Weights of a small GPT-style language model, trained from scratch on English Wikipedia.
Size: 12 layers, MLP 768 ReLU, 15.2M parameters.
Architecture: LayerNorm before each block, untied embeddings.
Training: a variant of Muon for these matrices, 312M tokens.
MLP neurons of a small language model. Each row is named by its layer, matrix (down: output weights) and neuron, and shows model dimensions 144-239. Each number is 500 + 50 x the weight over its row's rms, rounded and kept within 0 to 999. Numbers have three digits each.
After each neuron's rows, "fires before" lists the tokens most often just after its 100 highest values on Wikipedia text that the model never trained on.

L7.down364:511547461527567419518567374460434499454521471553509552505543548407478433541481562618445530364500403444489452521581499534386483489442510513470500501469475582460402493560475364457514635532496601542505576465540495428420511553520495495584478406581482548444530482534541480527487421426549521516
fires before: " "

L9.down466:523482479389517488496441456562532450394547456523513457477505552422530495620482556494477580463439504510475490472523596634490434573499495550501434494481575497425555537460493444472536534533473470416434509517489474489599540533463517472480445503573461429500534425550616478566494503449449500493
fires before: " ", " the", " March"

L7.down187:444528503653463466477479420501502533547509568585485423415498497492512504451591569527470433516438529477503510465482464512479477490400407468478549427607533432465451494503526513458550478502589466417449500421573505650459494427588453518582446527635418577514503450467484506554515505455502496520
fires before: " ", ",", " of"

L7.down745:529504557503555554541474467515544488423445634406512604595440503479509514577527554472526418561508521461522463535436514570415493469522587558432439508445452466478464539529509408447510511470490500498489515493444585518435517498466508492556536459449508517512473576395458506501486496489532487575
fires before: ".", ",", " of", "\n", " and"

L9.down531:496554498466672495503498432547402600602533518409514527429580467467531462556367490520436511475535528502495456449525395472483426506485508563495496496483473462540540505468390434516488518573462572491488469459492555441489482450418464420513504439453540504482520597523466457518520513497478464537
fires before: "1", "2"

L9.down329:501475547518551487478507307487511479575506494531533519474539534560492476501488435459546517556513468509463532514510445557494452484488499461527448470479518498560477539330581551577581463493517507588515499479489510462548539527484529436456472426547481459442466540519695431500448505459487475453
fires before: "\n", " was", " the"

L4.down337:484486519504471507476578528499524477493516491524470467384460475568555433552493561487461476540536464414526492411368511569558442499545600483503461509529496488472461467319490577507615536480534525565417400447496494443604503528406478492444451513561467497591461529521615532502494514401467460476
fires before: "\n"

L4.down597:506520576544518561518468464485544582501529631452532425450527443438511493497525564607498510388415573517470475474460530532452535509515513512518517495526500357532456593500475530394428479564518538526469546540514541449508503474505513397541501480416607528499551457518562585456501497414392482465
fires before: "1", "2", "0"

L7.down226:482532490517495415549458550550502523535459473388513495517495498477534553465532576496503473513473510486430471628436509519522497558444394535498474472441530471478572440491607576502487474489493487536503524596473409433503523499515409599493551523505498469527441519491539479549504564494515501404
fires before: "ed", "s", "ing", " the", "d"

L9.down197:479479545453548471523510505479491587507507474479526563523541517522493462555544471517486526512451558573394492544515471396441378473562532514526514466530410521446431569541561531487598460552434527396512518563545559581402549511458499535499456473503575500628457566568364515532502460532568482467
fires before: " to", ",", ".", " ", " and"

L7.down666:463422517464539518429458659502463543618430428551539461561524494396375548511567414443388534475531454496491473407563532448440511522497432538518459477397524570491442474484508454512626523484593582516473469446535479455519529447577484495449469515497461497571441598432468559524453485534541561516
fires before: " |", "t", "s", "%"

L9.down290:464457539448479348416475549536549519525523464507595546497480517515548535626496482486520526502474493537509455562565521480516482544526455474485448415506441503531416490508465505451491521529464535462569515544509538560481521598477486536469484453496529572440481508528381507441534485540468501526
fires before: " of", "s", " to", " ==", ":"

L7.down239:503459495443570456466547441551526548534484492504531492409507616435528507391465518482539518474534480569505515468496426604450393538453503561396487625444464450585457535600525579444483483444558543408490519476554540523441408512557542453563432471418556480467424462504503409539418585474455533476
fires before: " ", ","

L9.down301:414429451472561502531577311617502474466538504449500591517595573482455494537452527477491545510535514553492523500498524483474544486479459605467463561469505531515418415551537477510460494449501529503526551455480458482490430472467477550411444433520533542395568489539608576478514495530436417632
fires before: " "

L7.down151:504500532496545533497481055422538555490490505503511488456494533547476489544494443528517611546492511499536498472463488519510436500507530511470436515522490530530465525310529533520569539516447506520580467502494581513464542501493519467472455490546460410413506446493637500478527486479442495506
fires before: "\n", " The", " He", " However"

L7.down682:468498464501598493491413551531515541604574536480488505498497548444477499629393510509459581456432468535503613446526431463532500579538526525442500512509506443431462462529521486507426483493514437416496450473501470471527466474507448495586491503489524531468534540436579456611471584556546443528
fires before: "-", " ", "\n", ")", "ous", "2"

L9.down573:553566571465617478520563447518495585440458546487503535527599510383558441433592518495537491455551501565590414465485461522445445600527511452495495446505448448390453565470476524505510565410486415398537495480517490502494555493564564467516524505471503571433425489548352470478509438441519468461
fires before: " in", ".", " to", " of", " on", "s"

L4.down384:487501530429510481504541526503473539487513515502459581544485514513460539524486493482523541571506523545564512541506584522463522509498514483486415477556530562495542481479398590383508444553461549518484571411493461475515504385456500458534428531480566554569560518419648397476521467561450525571
fires before: " the", " his", " ", " a", " this", " that"

L9.down140:496567411451409501573552401510491500575510484459531526529538519519437482558531436512590561526394526494551541497550460490499524399509573562553479521551438531522523463265554556417507538465561547447585499460519498465432481525553492420496460511529547435489453482584587494521490496607425570503
fires before: " ", "\n", " the"

L5.down290:511522536589459448558491519520434486522473491513490578538507528501408510565459536559571462479561380526458522539501535483430481499449473526499375509481395456544497521559540567546635512538488568533396597490532481642510493521507490468540412513487490602499469577579517532586512560491529517506
fires before: "\n", "---|---|---|---|", "al", "o", "ella", "e"

L9.down99:466535545548480461415466517553475559453453464510503526503503502494376412516564560410530494530575499502435520519475378472549421459492542530520510452458541486511459527436514476513423647461500463536487495464523569526462541477480399476499505466452582473522444521435368588530518530544543547573
fires before: " of", "s", " |", " is"

L7.down70:499450558524515440447475288414455499511544535519510467473541448522581517494479507418573424537506442539462515477505546495530445562563534459489500506477527518513537433457394492531477556515581506589491488542473523394506562555528545465427458504558520489516536515542718480494457445499538495488
fires before: "\n", " The", " He"

L3.down80:476505462619510405494475439543463513526443579504468561482455568378468443492473505518411631539439479469514518397540514496483460476420501501509514465496516416532443592533470506528522533433562558546524562503517459478433453472478555512476532563570541448362550518526471594532589420540500513551
fires before: " ", " the", " to", " a", " his", " four"

L5.down334:446557510501562613498523347494550550457428500537463487452547519579489412504566487555507615542445508486451473534430436524526525545509463580440548496497490468520476407405598483500631490491419475579511421506521531573522511470474473478369473438501454409515518466435618376444563590589476514514
fires before: "\n", "==", "===", " The", "The"

L4.down719:481510476483470473489447483479495451462506471539563519488535469534566537528470460529521436435494501495484553539481482427508452503555354494505379522524573504487452453511429417554528413565477528503533524491483506514484603457579509549518478583462496485528559557484484459540599545579510498508
fires before: " by", " to", " on", " as", ".", " in"

L5.down224:453522507478576476504507263424528458513513500458503439490453468471539567527512563464510536576502484542503471507577616575552502552546565515453459513428479500471476462394475499585524535511509519478526483515529555548534525500516550472491474530517478451517529376440560493460447465484353502553
fires before: "==", "===", "The", "In", "After", "He"

L9.down88:529456518434483485462566417490550425424574464520401456498517514519571649493492465406558457416466506596516586497554479451549497471498516520463546482509514581508408500473527454464565582481541576471533460508542574487442549496582555495505465429504523529528480469520390485534643372561498529543
fires before: ",", ".", " and"

L9.down508:530475468470561534619490439535530566409578536417477466493513513420524568544492557431551579527607511484553506447534497491502525559465481498486537515437435453456491542582581533418519464472476491563425506429485512518492524419537532469548535432547445418426394524550478476555451490454491509525
fires before: "s", ".", " and", ","

L9.down129:408458537485458546491465430597401524533451548590517508599520524482449472567516465478497428555460538439500483542447481561420439477434522541584536539535476515504492497514585552532496461515479384514467407413412484514502487551498587536519532505459532525490462492575456480636471490457547481547
fires before: "9", "0", "8", "–"

L9.down727:465482529547577541498499512610553505454540455551450510473514402473558470418446513549443470440480510535533498499470439471385477573491512486515484532463543452534555488468540463480526524509502490662574504482574550433407474527536568415435455483549492444517466490601518437556551503443488455476
fires before: "2", "3", " |"

L5.down164:530488447437346523517487365534495556459536511506533543465496474470458602460564501497488538540518529533452483545487480538461461594541507529410486538383496502481447510627571534572466505577560526556445484415517588488415523501463414446503548590552441435491410377536457472456448532482605485561
fires before: "\n", "The"

L7.down451:457497508552496566491523447523519526492465505451466540391502468551417543479444568503503512452530473500419589536512563542600540410481452428486466576486472435483423491638494464489571444458415438507505446540570498472476441507592458590525540562539443446516471473547465447582494497391596578464
fires before: "ed", "e", "es", "d", "s", "ing"

L7.down428:471564544532527574471485480427537520548565454462451487499463527528478363483551519482561505523477528469539421504513444547396410557516484593499522464506537554494524442578519558501493498400570595487528514401539417427541499503466415554453550410522499533520491465535609536521525466451522591611
fires before: " ", " the"

L4.down524:509476502455550547481498349484530513563464446566455466475482503466494504483581449534471420468564501493432525539529538524516497431479502581582549530486524484423548489377442553452546429505420496487526570581412527332475474508563465541498452526513523550515393488512459501554502554500464650608
fires before: "7", "0", "5", "8", "6"

L7.down199:503517431617502468502547327639510508475448429556494424471472481497536606450495548547582546444522488440500564547558405510567485457492496551582415486455499438470472491457407586462512478588455518516535462527550605427408519506495495489484536617498512548460468540600491477499518459454441431530
fires before: ",", ".", " he", " "

L7.down153:546468483523512470512497493514434425458586548418448591516473478432546445482480523467547510510451499525535463435486397508471498421411597568426535572508484489492425460608483547492445597372481564488455595486524508440446484457546525425553579456511543557383450495502482525545500476480486617512
fires before: " "

L4.down679:559523413475427486525576630417528504555516384541455463502513478526524405403494537477458463547457553486568542463497494490417520422595488526566469469509579422469455540460534444527538479538503470566677552469479561410452535524489474458498552493449522480481575469520396522527537497434474466475
fires before: " |", ".", " (", ":", ")"

L9.down310:476520502551590542395471514499487515484491558465600497567545491497571517584452412527487436415514519505501418444484441465415468482509515519541518473477498441568475519484502544493515522547421567517544536539506505556465575408519452425602446437481464557530414495448457506470599516481439529508
fires before: " in", " to", " on", " by", " at", " with"

L7.down680:463497457539449531511540409473609499448570624502442487440416537515444487485495540488559456485478342510511476467483496420480514540459483463586481496427467460492526540565552457508574512436558550459525520434442479485544403514423464513528459552479481546429480481526718526533515544436569393542
fires before: "\n", " ", "---|---|---|---|"

L5.down193:564478486487395437501491410517509520573501521524505498494557473471481550521618446473496508552477509589488530441496480559469528484470474554537523517328489546563529426454504552481501600426530573482581556517495501489531389506513450509494490495497456471529477521571296499635483469529485546543
fires before: " the", " of", " ", " them", " which"

L9.down24:499573562441485426495507585490552501508491461520611458475533439554526545577498569576485530502441506494476496502519440440488534460435494592511515518505505517384520464407442411444512511545474516540510538470469550526443512524603475504572442575499546468584410397510459457433447510464512488533
fires before: ",", " he", "er"

L5.down368:464462506515546488516504387475469473500515548521490529474575476512518558445501551449514459543554483521529495502403466425531481546505593412487556607529528469545571567584521538490530497471502463513467475418425471458573523529505465429557522490541516527539522476506466504445533583468543519505
fires before: "\n"

L4.down236:489515611479500540536474472529464483534378550450522500448498537532522542581494436449558516472463603407536565429578453512570511574533461545506531598489515516557457575282452521497578485475549463482519446574541571449454589560462524505529503543547470526519536379493587500494415514431488494598
fires before: "\n"

L9.down244:526537486458506546472602425499433443714539575488597496454506537593543541534432570524507512547452516495548449488502427554519472458499524523403487501520540534519555499420372520499493507459531532450503456533438486438549401483562426505410420530469509561535442446525525472537460457522504478472
fires before: ",", " of"

L3.down675:482524569486520542421479338468542513559473558466539507440513541538526518472582565498539535467501446543652596493523514448471529532498461519448463513475502473514591553475493547473619569573424455553502476514569513420477506465453480557566569606549490507512494533486605402421461531447488589559
fires before: "\n"

L9.down292:445509456475504463472543533533513491441529546430538478642517471559560552501534517549495462458489518474471495545428504504443494508465477531534489501560518487513497482580493560541473463407496513491526449465418547563513550375442491553512435424580421474493511559378488464469572573535463460345
fires before: "s", "ed", "ing", "es"